config = dict(
    n_layer=12,
    activation='squared_relu',
    rope_base=10000.0,
    rope_fraction=1.0,
    attn_scale=0.125,
    init='uniform',
    init_std_o=0.0395,
    lr_head=0.00994,
    warmup_steps=535,
    schedule='wsd',
    decay_fraction=0.885,
    final_lr_fraction=0.05,
)
MLP neurons of a small language model. Each row is named by its layer, matrix (down: output weights) and neuron, and shows model dimensions 64-159. Each number is 50 + 10 x the weight over its row's rms, rounded and kept within 0 to 99.
After each neuron's rows, "fires before" lists the tokens most often just after its 100 highest values on Wikipedia text that the model never trained on. A number after a token or word is its count.

L6.down259:49 61 51 59 55 52 44 59 35 69 48 54 58 55 44 42 37 56 61 58 43 54 49 44 34 64 49 45 53 29 54 44 58 38 45 58 54 66 60 55 26 46 43 34 49 45 37 55 42 46 42 56 31 59 43 35 49 51 41 53 60 48 50 17 49 53 51 54 45 36 50 41 58 52 29 61 43 59 41 56 47 49 28 50 54 72 55 57 53 46 56 42 49 44 55 53
fires before: "ican" 22, "em" 21, "er" 6, "ic" 5, "t" 4

L9.down288:50 67 63 40 44 36 55 40 40 56 50 51 57 35 55 54 34 60 44 62 63 39 51 40 17 46 44 60 49 51 68 61 53 36 42 52 61 44 33 66 58 45 49 37 54 57 42 50 39 50 67 59 55 36 52 43 48 45 69 30 42 42 50 62 54 54 47 45 49 42 54 41 45 36 54 57 48 44 43 60 53 52 51 32 39 49 59 56 58 41 45 54 58 37 58 45
fires before: "on" 13, "ic" 13, "am" 10, "ical" 10, "y" 9, "ist" 9

L7.down501:56 47 56 31 65 54 43 59 50 53 72 32 56 58 55 55 54 47 49 51 45 48 44 60 49 56 58 66 57 35 55 37 56 34 74 13 74 41 55 57 52 50 50 48 57 49 46 52 67 47 46 52 63 58 61 43 53 50 47 51 31 40 54 38 52 41 66 48 50 52 44 46 70 47 58 42 44 57 49 41 46 22 47 45 39 60 42 52 50 38 48 53 63 43 52 55
fires before: "0" 58, "9" 23, "2" 4

L6.down130:59 66 45 41 48 59 46 55 46 56 69 47 57 47 69 70 55 36 39 35 73 41 64 49 50 38 50 60 50 59 40 64 49 36 51 45 53 43 38 43 70 49 68 45 34 41 44 49 62 56 47 59 51 56 33 53 43 45 52 41 52 60 45 67 49 27 61 62 46 31 41 54 35 40 60 47 49 56 40 51 26 45 54 39 43 56 53 48 48 52 44 61 41 51 47 45
fires before: "al" 18, "h" 9, "el" 7, "k" 7, "our" 7, "t" 5

L9.down595:51 57 68 53 53 36 59 41 39 46 54 59 17 47 43 47 46 43 53 37 49 52 43 51 42 62 26 36 55 52 52 49 49 71 70 71 56 46 44 61 39 44 39 63 53 33 50 67 32 57 53 45 59 43 41 38 54 50 50 48 53 54 32 55 49 48 43 50 42 53 56 59 55 59 42 49 51 43 24 56 41 53 33 50 54 63 55 60 53 62 78 53 44 54 49 47
fires before: "0" 19, "4" 12, "9" 10, "8" 10, "6" 9, "7" 9

L9.down140:59 50 52 45 56 55 51 51 52 54 59 44 32 45 45 52 48 56 38 38 48 53 64 36 61 65 47 57 50 62 37 48 76 60 63 37 42 49 54 70 61 33 35 53 57 60 61 60 42 45 63 51 52 37 48 41 56 61 58 41 43 41 39 37 50 53 52 47 40 44 55 56 78 45 45 35 29 40 59 59 45 40 53 45 56 41 49 47 61 77 50 69 33 47 37 53
fires before: "e" 21, " the" 15, "ly" 13, " " 12, " a" 5, " M" 4

L6.down433:51 40 55 43 40 47 48 45 49 48 67 49 45 29 56 45 53 48 35 52 46 41 40 64 48 43 59 34 48 59 54 59 64 35 52 49 36 62 68 29 51 37 61 49 63 49 63 62 51 32 51 51 43 59 37 49 61 56 59 36 68 67 53 32 59 49 49 61 53 43 48 49 59 49 44 43 34 49 28 71 59 27 57 56 52 56 44 56 45 33 46 36 57 46 72 43
fires before: "ay" 23, "ct" 14, "is" 11, "th" 10

L9.down330:46 47 41 51 27 44 44 38 62 69 35 68 31 51 49 69 64 43 53 49 45 54 44 44 44 52 46 53 44 50 39 33 47 53 31 57 61 40 71 67 53 38 46 48 55 37 49 44 61 56 54 44 43 50 55 58 37 52 39 57 44 50 56 63 61 30 75 66 56 46 50 60 48 63 75 64 49 61 52 37 48 43 53 54 47 56 41 56 63 56 69 65 66 54 51 54
fires before: "ed" 31, "ct" 16, "le" 7, "ing" 6, "ce" 5, "ated" 5

L8.down555:37 55 49 50 46 66 32 45 52 52 48 52 62 49 54 53 53 50 51 36 53 31 50 46 56 49 46 42 18 55 52 50 45 58 63 49 55 41 55 54 56 45 46 55 45 53 47 69 47 60 59 45 80 58 43 44 46 54 38 48 32 51 40 52 45 54 45 76 43 59 53 47 54 46 55 42 43 42 56 52 53 35 40 53 38 56 67 57 56 56 51 54 33 55 43 47
fires before: "\n" 37, " " 26, " S" 5

L8.down129:55 42 58 44 48 44 32 29 54 47 45 60 49 63 49 59 50 49 50 47 42 47 48 59 46 26 49 33 42 62 47 67 41 44 34 30 44 65 61 47 39 71 60 62 50 52 51 48 36 64 38 62 68 52 38 32 49 62 53 45 51 52 58 56 43 37 61 61 46 42 58 50 53 43 50 40 42 39 30 45 45 47 34 57 56 52 42 43 53 40 41 48 56 49 87 66
fires before: "e" 15, "re" 14, "k" 13, "end" 9, "us" 5, "z" 5

L7.down52:51 60 63 50 60 48 55 41 47 28 60 70 45 50 38 52 49 40 35 50 51 45 54 32 59 49 47 59 55 71 62 57 53 48 62 33 57 59 51 55 70 40 47 59 64 43 65 50 42 40 56 61 54 43 39 49 49 63 30 46 60 45 64 66 54 35 56 46 43 41 38 54 54 61 43 54 52 52 61 55 55 38 52 56 48 57 51 43 58 77 64 82 40 66 73 50
fires before: " " 21, " the" 15, "e" 12, " J" 11, " A" 5, "l" 4

L9.down445:54 60 49 58 49 46 50 62 46 54 48 45 67 50 45 50 50 37 51 63 43 34 61 42 41 51 36 53 53 51 48 80 48 38 49 47 71 53 53 46 31 53 49 70 44 61 55 58 63 46 38 54 59 63 45 44 71 35 53 45 55 36 50 47 65 45 50 58 48 34 55 41 75 47 61 53 37 42 55 38 45 44 53 57 38 66 48 67 56 32 67 63 40 50 41 34
fires before: "ember" 24, " " 17, " in" 9, "ur" 9, "il" 8, "ion" 6

L9.down636:40 44 52 50 61 45 46 42 57 50 35 44 58 62 27 43 42 45 58 54 47 39 49 58 42 48 45 50 26 48 52 58 53 59 39 36 46 44 32 58 75 41 26 55 60 38 52 61 38 64 45 45 51 21 55 57 47 66 56 58 55 40 53 45 53 35 45 49 41 58 35 60 43 48 65 49 46 56 38 43 67 56 44 60 61 51 53 50 52 53 36 36 58 44 51 47
fires before: "3" 17, "0" 16, "5" 15, "2" 10, "1" 9

L6.down495:61 40 61 50 63 67 61 50 59 50 64 40 53 57 58 77 54 59 46 33 30 51 32 49 57 40 51 46 62 57 57 60 64 59 51 43 44 42 45 39 40 55 53 36 40 52 64 33 52 43 53 31 43 49 69 57 44 47 47 66 45 54 49 56 37 47 53 55 51 55 38 68 43 41 43 54 50 59 60 61 50 20 68 57 50 52 50 38 66 33 48 47 50 48 69 48
fires before: "1" 50, "2" 9, " " 5, " the" 4

L9.down618:50 52 51 46 61 48 52 58 51 27 44 39 46 49 41 52 43 71 51 60 47 46 59 51 48 51 63 55 53 44 49 60 64 59 75 45 53 60 48 49 49 42 27 45 45 24 35 54 49 54 53 46 46 53 74 42 41 54 58 63 39 67 46 65 64 41 58 68 48 68 53 48 44 48 48 43 42 49 41 29 42 48 38 42 47 51 40 50 61 64 50 66 51 43 51 51
fires before: "ent" 43, "ence" 8, "en" 5

L9.down334:59 43 48 51 45 55 37 40 56 47 46 45 51 51 48 56 30 41 47 56 42 59 51 61 23 61 65 60 36 49 56 38 48 69 58 50 53 33 63 48 51 57 30 38 65 46 53 49 39 51 49 52 43 40 55 52 46 61 46 30 56 47 38 38 62 35 42 37 56 47 36 61 45 50 66 52 52 46 43 51 70 58 33 51 63 53 51 44 44 51 39 23 36 43 51 46
fires before: "0" 16, "6" 14, "2" 13, "7" 12, "4" 10, "1" 10

L7.down519:59 49 72 44 62 43 40 50 66 46 41 49 54 40 39 42 39 41 48 49 44 51 46 43 52 61 27 54 48 50 54 45 34 47 47 44 42 61 51 40 49 53 45 70 47 45 45 46 47 50 62 27 60 48 41 52 58 68 55 47 48 54 54 43 58 45 48 57 42 49 55 52 70 66 65 52 75 36 60 28 37 51 49 53 51 69 48 70 50 50 38 60 42 46 72 45
fires before: "a" 19, "as" 10, "t" 9, "b" 8, "," 7, "p" 5

L9.down155:51 65 64 70 68 64 46 43 52 42 39 54 50 56 42 63 46 41 50 41 37 66 40 57 53 50 52 30 65 52 35 34 45 65 43 48 41 45 54 69 33 45 47 64 47 54 36 75 47 58 51 51 61 42 40 52 42 45 55 48 56 46 57 41 42 53 59 43 52 60 58 58 59 42 53 49 33 53 50 57 39 41 51 54 42 58 38 36 68 39 83 48 61 30 51 63
fires before: "ed" 30, "m" 12, "t" 8, "an" 8, "v" 5

L7.down436:44 44 49 64 70 46 56 41 37 55 40 51 46 32 46 64 42 48 42 70 61 64 49 39 48 51 49 46 39 44 52 44 42 61 48 38 49 54 38 56 56 44 57 67 58 48 54 43 48 64 53 45 48 60 43 50 38 57 40 51 45 48 67 53 61 64 56 33 51 47 52 47 56 43 33 50 56 52 36 55 57 53 30 47 52 40 50 53 52 39 51 61 47 45 65 36
fires before: "r" 33, "and" 7, "y" 6, "n" 6, "es" 5

L6.down414:41 61 71 29 50 56 52 39 57 47 61 50 51 33 41 49 51 50 51 46 54 44 72 44 41 47 57 46 62 59 56 55 40 47 66 36 54 47 50 61 50 31 58 36 47 45 51 51 64 24 61 64 52 59 40 42 73 52 56 34 61 43 55 39 70 32 48 48 55 54 44 65 44 38 57 43 49 46 62 60 64 44 63 61 53 50 50 59 54 49 34 37 43 51 44 66
fires before: "is" 25, " |" 10, "ts" 9, "ot" 7, "ar" 6, "ay" 5

L7.down121:43 47 61 58 62 62 63 50 45 42 44 57 51 53 46 41 53 73 47 69 39 35 47 70 54 61 52 46 45 41 42 41 53 56 47 41 60 61 62 55 48 53 57 57 51 44 55 38 35 77 51 63 59 42 50 37 73 53 62 40 48 46 56 69 52 51 54 45 53 54 51 52 39 54 55 43 53 65 50 61 38 29 46 40 58 54 71 39 45 60 39 53 37 40 53 62
fires before: "as" 21, "iv" 14, "ed" 11, "s" 10

L9.down20:53 62 48 40 51 45 53 40 46 50 41 54 36 50 55 65 60 40 44 65 60 32 49 53 50 49 58 44 62 57 59 49 59 47 57 44 59 54 46 67 27 41 48 44 21 39 61 48 54 62 36 62 47 56 53 58 72 63 37 47 46 48 56 55 42 22 50 53 35 42 45 48 64 55 51 50 32 60 50 44 37 52 57 52 51 54 68 67 33 44 44 58 39 54 51 53
fires before: "en" 25, "4" 20, "e" 10, "ed" 8, "3" 6, "ent" 5

L9.down170:65 50 70 48 48 47 56 53 37 51 41 53 35 55 37 48 59 56 54 56 67 55 51 66 38 39 29 43 55 61 42 44 45 45 61 54 51 56 42 42 33 39 46 68 43 35 34 58 70 58 36 61 47 35 49 51 47 63 52 64 51 55 58 65 53 59 58 56 53 45 33 53 66 49 60 55 41 69 33 59 55 41 31 56 49 66 71 61 45 43 52 52 60 63 46 56
fires before: "4" 34, "3" 28, "2" 9, " " 6, "5" 6

L9.down586:40 34 39 51 40 49 35 50 55 63 44 43 30 41 61 55 69 57 56 42 38 52 31 63 57 40 55 42 25 56 49 54 50 46 55 42 44 55 44 57 81 57 58 48 44 53 54 45 32 55 55 46 59 51 59 32 54 57 58 50 45 52 55 59 36 32 43 84 49 45 55 51 57 71 60 53 42 45 39 56 62 64 36 68 60 45 67 50 51 62 39 42 46 27 40 48
fires before: "e" 18, "ork" 14, "ld" 14, "d" 9, "k" 8

L7.down92:34 62 59 55 54 58 49 30 46 46 31 50 51 42 67 48 41 52 50 40 59 56 58 44 54 78 52 60 52 43 49 33 45 41 67 33 62 48 67 48 70 56 51 45 39 54 50 43 37 50 50 56 40 60 36 52 43 34 38 42 54 51 63 75 56 54 54 46 37 38 43 46 48 53 58 65 49 49 52 62 51 53 43 50 43 56 55 56 56 46 55 31 41 54 55 35
fires before: "1" 35, "ers" 9, "2" 8, "ing" 5, "5" 5

L9.down235:45 31 44 48 69 47 51 63 42 44 53 63 53 46 64 55 41 57 41 39 42 59 55 61 44 63 45 25 45 42 64 53 62 54 51 24 48 62 57 68 55 58 46 55 47 52 82 51 43 34 48 51 53 34 55 58 41 66 53 44 46 51 54 40 50 45 33 45 43 58 53 40 60 43 58 49 58 64 55 58 60 57 54 45 54 47 63 34 49 51 42 45 63 74 33 38
fires before: "ian" 17, "ra" 10, "es" 9, "land" 8, "e" 7

L9.down639:59 49 58 62 58 49 50 39 47 43 43 62 42 63 57 57 46 52 47 48 47 52 57 52 48 56 53 40 47 55 69 37 52 84 37 55 40 41 47 39 45 57 40 51 65 45 54 66 35 60 36 55 41 22 46 42 38 55 57 42 65 48 45 48 55 40 62 37 52 65 38 72 50 58 54 48 49 53 39 52 71 74 50 61 54 42 49 51 37 50 40 43 35 52 43 53
fires before: "0" 17, "3" 11, "2" 11, "4" 11, "8" 10, "6" 10

L6.down592:49 41 34 42 45 30 69 52 46 53 63 68 49 42 75 30 60 43 34 70 46 52 45 37 48 52 46 55 55 44 47 45 47 57 54 61 49 58 53 59 49 41 61 48 45 60 58 47 47 61 53 55 42 53 57 48 65 66 34 26 50 44 54 45 21 50 55 67 33 51 43 44 42 51 55 55 51 66 49 56 43 47 35 59 50 43 50 55 56 51 47 51 73 56 39 48
fires before: "n" 16, "w" 11, "c" 10, "m" 7, "f" 6, "ew" 5

L6.down388:53 71 48 57 53 49 46 42 48 55 33 61 45 52 40 60 64 59 56 63 25 36 63 57 63 58 58 43 53 51 57 42 58 43 35 57 42 68 66 48 43 51 47 60 71 59 49 46 54 66 64 36 71 35 65 30 38 57 35 42 65 45 62 24 32 57 38 38 49 65 59 59 57 61 59 49 29 39 65 55 52 47 28 39 44 47 51 38 54 64 64 44 53 37 43 44
fires before: "ed" 21, "ing" 11, "s" 9, "f" 6, "v" 4

L7.down288:49 62 63 47 59 47 42 40 48 57 55 58 41 44 37 54 50 54 45 58 62 50 45 19 41 50 46 60 36 50 46 38 59 50 43 51 54 57 45 46 60 28 30 43 46 44 43 41 47 66 73 71 47 63 37 51 46 62 56 60 42 50 62 42 41 51 48 53 57 56 60 49 43 63 72 49 53 42 52 32 58 62 47 49 57 33 33 58 46 65 49 44 55 46 66 53
fires before: "," 42, " the" 12

L9.down438:50 57 51 66 61 55 55 57 38 51 50 29 40 72 36 54 49 37 58 44 45 55 61 53 40 54 60 52 46 67 68 64 51 81 61 37 58 45 50 37 49 62 33 53 59 26 49 67 38 50 40 49 54 37 38 55 44 65 61 44 50 42 40 43 42 34 50 37 52 38 41 42 44 75 51 31 35 43 34 46 49 65 49 49 58 54 36 47 58 52 33 46 53 51 51 54
fires before: "0" 16, "3" 12, "2" 12, "5" 11, "6" 10

L6.down624:74 71 67 55 44 64 58 70 40 51 42 42 28 53 59 65 55 49 44 55 48 47 48 36 59 40 61 61 63 62 45 45 68 50 57 55 63 39 53 40 51 61 46 64 56 51 45 44 52 50 35 46 35 40 61 60 60 30 49 42 42 54 48 67 47 58 57 64 51 47 42 57 46 51 49 34 53 72 46 34 45 29 47 48 45 47 42 59 45 52 48 59 55 53 63 56
fires before: "ro" 14, "ent" 12, "ad" 10, "est" 8, "ly" 7, "ol" 5

L2.down331:50 42 44 48 43 37 55 46 43 43 49 54 51 60 40 54 56 45 43 57 56 44 37 64 53 52 45 52 47 34 61 33 63 34 45 43 66 45 52 60 55 57 57 42 48 40 45 49 66 28 59 62 51 46 52 54 32 58 50 76 28 35 47 66 52 41 54 46 54 65 58 46 58 69 47 43 44 44 52 37 49 51 30 49 43 50 69 54 58 43 51 41 46 57 48 64
fires before: "9" 21, "8" 10, "1" 10, "0" 9, "7" 9, "3" 7

L8.down534:53 55 58 53 59 44 41 46 41 66 59 38 43 46 49 61 59 52 40 45 33 47 57 39 56 56 50 40 51 44 47 68 46 45 36 43 67 37 21 61 40 49 50 50 31 62 46 48 61 43 52 61 45 38 61 65 56 63 54 44 60 46 40 29 76 45 54 57 60 47 46 42 42 69 52 40 51 59 53 39 49 56 53 49 60 52 50 38 44 50 49 63 39 63 38 33
fires before: "il" 32, "ot" 22, "ous" 7, " of" 6, "od" 5, "ur" 5

L2.down527:46 53 45 51 44 66 54 64 50 62 49 46 34 38 66 54 59 52 49 60 67 55 61 58 61 27 42 43 44 45 44 49 41 59 46 53 47 47 63 54 54 54 51 48 59 42 55 56 37 45 47 52 88 58 52 71 58 30 52 47 52 41 38 54 46 56 42 40 51 46 53 68 51 65 49 58 57 46 62 40 49 55 35 59 51 41 30 33 49 57 43 61 59 43 50 59
fires before: " " 73, " O" 4, " the" 4

L2.down455:50 48 59 47 50 43 70 48 55 55 50 41 56 64 50 53 55 62 51 37 39 70 59 48 41 50 46 44 59 47 45 60 51 47 47 42 73 37 62 49 30 67 50 48 47 55 46 50 57 50 55 50 47 43 44 46 25 62 42 66 52 41 42 69 69 43 65 49 47 42 54 25 58 46 49 51 56 69 34 36 38 40 37 31 39 76 63 46 63 44 52 67 52 50 51 55
fires before: " |" 27, "1" 8, "o" 7, " to" 7, "ate" 5, "2" 5

L2.down169:65 46 56 57 41 64 41 62 38 55 62 52 36 45 69 43 52 57 45 52 61 49 65 56 74 26 40 51 42 48 50 41 54 49 65 54 66 49 62 60 70 43 55 50 56 35 67 61 38 49 51 42 73 77 52 53 52 40 54 40 47 47 43 69 41 56 62 54 42 42 47 58 51 49 46 58 57 36 54 46 59 57 44 55 37 37 56 45 38 38 49 68 53 51 59 37
fires before: " " 81

L8.down224:43 53 49 54 49 31 38 49 37 63 60 47 38 46 42 60 56 59 58 49 39 42 26 46 64 50 41 40 61 60 21 34 50 53 53 39 45 58 70 46 45 39 51 46 51 62 50 49 58 65 53 33 46 57 72 64 46 31 52 60 50 40 48 48 33 55 55 61 47 60 53 39 59 51 58 55 43 54 56 47 62 31 38 63 40 56 56 46 62 51 53 46 46 58 38 50
fires before: "e" 32, "es" 11, "ing" 8, "ed" 7, "er" 7, "en" 4

L6.down578:59 35 58 27 63 46 47 39 58 51 43 59 58 29 76 51 40 51 52 55 57 46 51 49 47 47 51 62 55 41 41 53 41 35 31 48 46 31 38 71 59 44 38 65 57 49 39 30 40 48 45 62 53 35 45 62 39 48 46 55 50 47 48 59 53 52 38 46 44 53 41 47 56 48 51 53 57 39 55 29 18 64 33 41 57 58 45 56 66 55 50 66 53 56 48 62
fires before: "ic" 11, "c" 11, "ical" 10, "ce" 9, "le" 9, "or" 5

L9.down515:27 50 43 42 42 38 61 39 54 48 48 68 56 39 59 49 48 46 41 26 49 52 49 43 60 53 45 34 50 51 68 53 55 60 47 54 44 34 39 50 74 54 52 61 43 62 42 60 45 44 52 56 45 54 48 68 73 47 53 41 47 39 69 24 34 46 54 39 49 46 50 48 40 52 58 49 54 46 60 52 45 54 57 41 74 60 38 41 48 50 60 56 52 62 45 62
fires before: " |" 16, "," 16, "l" 7, "w" 7, "ian" 7, "m" 5

L9.down257:47 59 53 59 59 43 49 53 39 62 31 69 49 46 39 41 42 53 51 52 52 51 51 47 34 61 33 45 40 36 53 60 42 78 26 48 55 54 54 37 55 45 53 68 65 43 49 51 31 59 33 33 55 30 60 54 54 57 55 49 57 39 45 47 65 35 54 45 43 49 37 57 37 56 67 61 42 45 41 53 51 60 45 47 62 64 41 59 51 49 61 41 45 58 62 51
fires before: "3" 14, "0" 12, "7" 12, "9" 11, "2" 10, "5" 10

L8.down392:66 63 58 58 59 46 36 43 46 37 44 57 28 44 41 69 54 31 55 64 57 61 39 47 47 42 40 50 47 57 58 39 39 56 48 67 49 64 52 48 56 48 40 39 68 29 40 54 41 61 61 56 53 46 37 50 62 62 55 69 56 45 57 46 37 41 43 79 53 43 53 46 37 54 50 47 63 27 48 53 65 63 57 57 61 34 43 56 43 52 56 44 50 59 44 49
fires before: " the" 15, "t" 14, " he" 11, "e" 9, "ing" 9, "ed" 5

L9.down575:63 48 64 46 34 36 62 53 40 45 57 53 55 56 36 41 54 55 50 55 72 34 55 57 48 44 58 53 50 65 61 59 53 63 46 54 50 49 30 60 59 38 38 41 60 24 73 41 43 38 51 40 41 35 47 49 65 51 49 55 53 39 43 78 64 40 49 52 45 36 46 47 58 47 59 55 65 61 50 39 61 56 44 68 28 70 62 64 40 45 48 72 58 45 35 69
fires before: "3" 35, "2" 27, "4" 14, "5" 6, "1" 6

L7.down389:56 52 64 59 55 39 56 31 47 66 54 60 41 49 52 58 41 32 63 49 33 57 53 51 65 55 29 58 59 46 30 39 61 58 50 40 31 53 53 45 33 50 44 59 45 44 39 52 46 49 36 49 53 38 50 50 30 55 46 48 42 50 52 42 48 38 79 43 49 55 42 40 49 39 59 56 57 50 64 44 40 49 46 61 65 53 35 43 65 55 52 48 58 50 49 50
fires before: "an" 16, "hn" 14, "ember" 13, "ly" 9, "e" 6, "ed" 6

L2.down381:44 48 62 43 63 30 41 35 60 57 53 45 48 49 50 50 55 43 49 56 65 49 49 50 55 51 56 48 56 63 44 57 45 49 38 67 54 60 51 34 51 62 26 55 51 34 40 50 56 46 48 43 52 47 55 65 57 61 50 43 67 49 46 52 53 44 32 61 37 36 61 69 36 48 66 43 46 46 47 66 53 54 30 39 52 57 50 59 45 54 50 65 38 35 49 50
fires before: "N" 16, "E" 11, "1" 8, "4" 8, "W" 7

L7.down190:47 54 62 41 47 44 34 64 52 59 53 48 42 46 48 56 48 57 48 51 44 60 46 53 60 54 48 68 44 46 50 41 59 44 43 60 30 52 39 46 40 55 30 73 48 61 39 40 39 58 35 39 39 57 42 57 59 41 52 53 57 50 41 41 25 46 42 35 44 37 40 49 73 63 49 57 48 62 55 52 29 44 52 43 57 39 66 55 40 49 49 42 55 62 36 39
fires before: "2" 23, "ad" 12, "ro" 8, "il" 6, "re" 5, "qu" 4

L7.down460:54 31 51 43 54 66 68 52 56 47 37 46 66 43 58 65 48 48 45 52 43 58 49 50 63 42 52 53 48 41 59 55 53 44 31 48 55 48 38 47 51 51 49 57 37 36 58 33 50 43 39 48 36 43 45 55 60 54 57 63 68 37 63 36 55 56 30 51 49 43 47 52 42 56 69 45 41 45 61 53 46 31 53 46 40 28 58 51 67 55 55 53 42 52 36 72
fires before: "ican" 21, "d" 15, "an" 8, "ic" 6, "le" 5

L2.down585:54 55 63 40 51 63 57 54 47 47 58 33 54 58 40 70 53 57 59 46 68 53 42 61 42 48 52 41 50 39 40 40 43 39 57 39 41 53 48 53 34 48 50 42 67 53 48 38 55 69 60 47 50 54 39 36 73 49 47 41 45 35 45 40 49 34 40 40 62 52 37 44 66 57 61 50 52 55 34 41 59 53 38 55 59 48 36 53 54 44 30 36 31 53 48 45
fires before: "\n" 23, " " 23, "2" 11, "0" 9, "1" 7

L8.down435:49 52 49 48 45 30 41 39 63 65 51 59 47 46 56 66 56 63 39 62 50 57 40 51 66 68 46 48 43 53 53 33 38 48 42 48 49 36 36 52 63 47 58 58 35 35 38 45 45 42 58 27 45 46 44 51 44 51 44 65 57 33 61 50 36 43 66 39 59 61 49 57 43 61 62 46 34 68 74 52 55 48 48 51 24 40 50 47 60 52 40 51 59 57 36 30
fires before: "ad" 14, "ing" 11, "ce" 10, "s" 9, "ed" 7

L8.down377:55 47 59 58 53 49 54 70 38 57 60 50 39 50 39 42 52 37 33 57 74 27 30 40 48 51 48 58 45 58 61 38 47 41 41 37 43 58 34 48 67 42 57 57 82 59 68 56 57 46 60 52 47 56 40 77 58 73 61 31 48 53 66 52 61 50 55 42 59 41 47 60 49 58 56 48 53 34 42 64 43 50 35 48 50 35 47 53 35 52 45 63 46 36 54 38
fires before: "y" 15, "er" 12, "ts" 8, "r" 7, "n" 5, "t" 5

L2.down275:61 36 61 63 57 75 52 54 38 54 51 42 54 77 43 68 47 70 54 75 45 40 46 63 62 34 65 56 58 45 48 52 50 59 51 51 48 42 60 34 54 45 34 48 57 42 46 54 52 58 45 45 54 47 46 56 34 51 56 36 54 44 40 66 36 55 39 44 45 55 52 74 45 58 63 37 66 54 59 49 56 38 40 49 32 50 48 24 53 51 49 60 24 62 58 54
fires before: "1" 56, "2" 34

L8.down444:52 66 42 59 54 49 45 65 47 43 48 54 49 49 62 56 29 48 52 43 43 58 30 51 31 46 45 49 53 52 47 36 32 53 59 50 48 59 46 67 37 55 60 49 49 46 55 57 44 62 70 39 71 61 55 48 57 36 45 35 57 42 48 59 49 55 57 81 54 43 61 54 48 49 55 47 53 28 52 37 43 55 56 40 62 53 62 30 36 70 45 54 36 52 61 53
fires before: "9" 47, "8" 31, "amp" 11

L9.down309:35 51 54 57 60 55 52 42 54 50 50 50 43 41 60 32 64 41 48 57 45 65 45 40 72 54 61 50 64 59 54 61 61 38 54 56 52 72 77 49 44 47 45 57 41 48 38 69 60 46 37 39 49 52 51 38 52 47 58 50 53 44 68 53 46 49 75 50 61 21 52 38 42 42 47 44 48 61 49 68 50 55 47 34 58 69 48 53 58 57 44 50 53 42 58 59
fires before: "m" 44, "ican" 13, "le" 5, "wn" 4, "t" 4

L2.down136:70 43 57 38 65 57 58 58 57 41 61 45 45 38 56 55 58 42 47 32 54 32 37 52 50 34 63 65 56 44 46 49 48 52 47 55 56 44 49 49 42 33 41 33 42 57 50 35 54 44 47 34 28 43 50 37 46 37 62 54 56 43 58 55 29 47 56 47 48 51 55 55 50 26 66 74 39 44 61 67 57 44 56 43 59 38 45 38 71 46 40 47 61 68 55 49
fires before: " " 21, "N" 9, "1" 8, "0" 7, "2" 5, "3" 5

L7.down263:60 56 37 44 53 60 54 66 60 51 42 58 51 54 43 53 75 48 48 34 30 76 46 45 49 47 40 45 58 58 42 45 48 61 43 69 59 58 49 46 49 51 54 40 50 50 54 66 55 48 56 51 73 61 40 45 53 39 58 49 44 30 56 39 29 50 66 66 44 33 47 45 41 50 57 46 69 42 52 39 46 64 61 44 56 49 49 54 49 31 50 69 55 55 57 36
fires before: "8" 44, "9" 13, "ass" 6

L2.down537:44 56 55 51 65 37 33 57 47 44 45 31 61 53 59 47 49 61 45 56 47 32 50 34 42 36 50 47 53 50 43 53 53 53 57 58 39 52 53 50 67 40 34 38 41 36 44 61 58 46 44 48 63 50 44 44 49 33 66 58 57 53 42 61 53 66 63 79 57 32 57 49 69 58 49 48 47 32 61 51 42 62 38 45 39 47 39 49 61 39 46 53 64 51 51 31
fires before: " " 36, "t" 10, "an" 6, "b" 6

L9.down448:54 48 41 37 54 48 53 51 32 66 48 56 49 53 40 69 49 45 49 57 61 46 45 54 68 47 44 22 49 52 41 22 49 53 43 36 53 56 46 65 60 45 70 47 77 41 52 42 51 61 53 41 47 42 49 40 62 55 73 56 43 46 44 63 34 57 48 50 54 38 47 54 62 67 49 55 39 53 64 55 40 44 33 58 49 46 61 60 46 42 44 58 49 70 39 28
fires before: "er" 21, "al" 15, "ia" 6, "a" 5, "y" 5, "est" 4

L7.down543:72 58 52 50 54 38 50 58 39 37 41 70 68 54 42 64 35 44 37 54 56 50 43 34 28 32 45 60 54 46 56 54 35 48 49 56 41 51 55 56 62 56 54 58 52 47 44 53 36 46 49 35 55 55 33 55 54 62 51 48 55 49 51 57 34 38 45 58 45 37 50 60 36 64 48 46 45 24 66 41 30 47 50 59 33 34 50 36 63 28 32 40 45 60 54 39
fires before: "9" 28, "8" 21, "2" 11, "1" 9, "." 9, "b" 4

L6.down363:47 41 55 46 56 30 67 55 51 50 36 53 54 43 42 34 45 54 44 45 43 38 40 44 33 59 44 65 58 50 50 48 40 44 62 47 46 46 63 39 43 52 50 44 38 56 68 38 55 51 48 48 40 54 55 66 55 46 44 55 58 50 56 71 41 57 56 50 55 52 45 46 51 65 52 42 42 42 61 57 33 35 34 45 32 61 67 52 64 39 55 54 63 50 57 51
fires before: "2" 30, "9" 20, "1" 19, "0" 16, "7" 6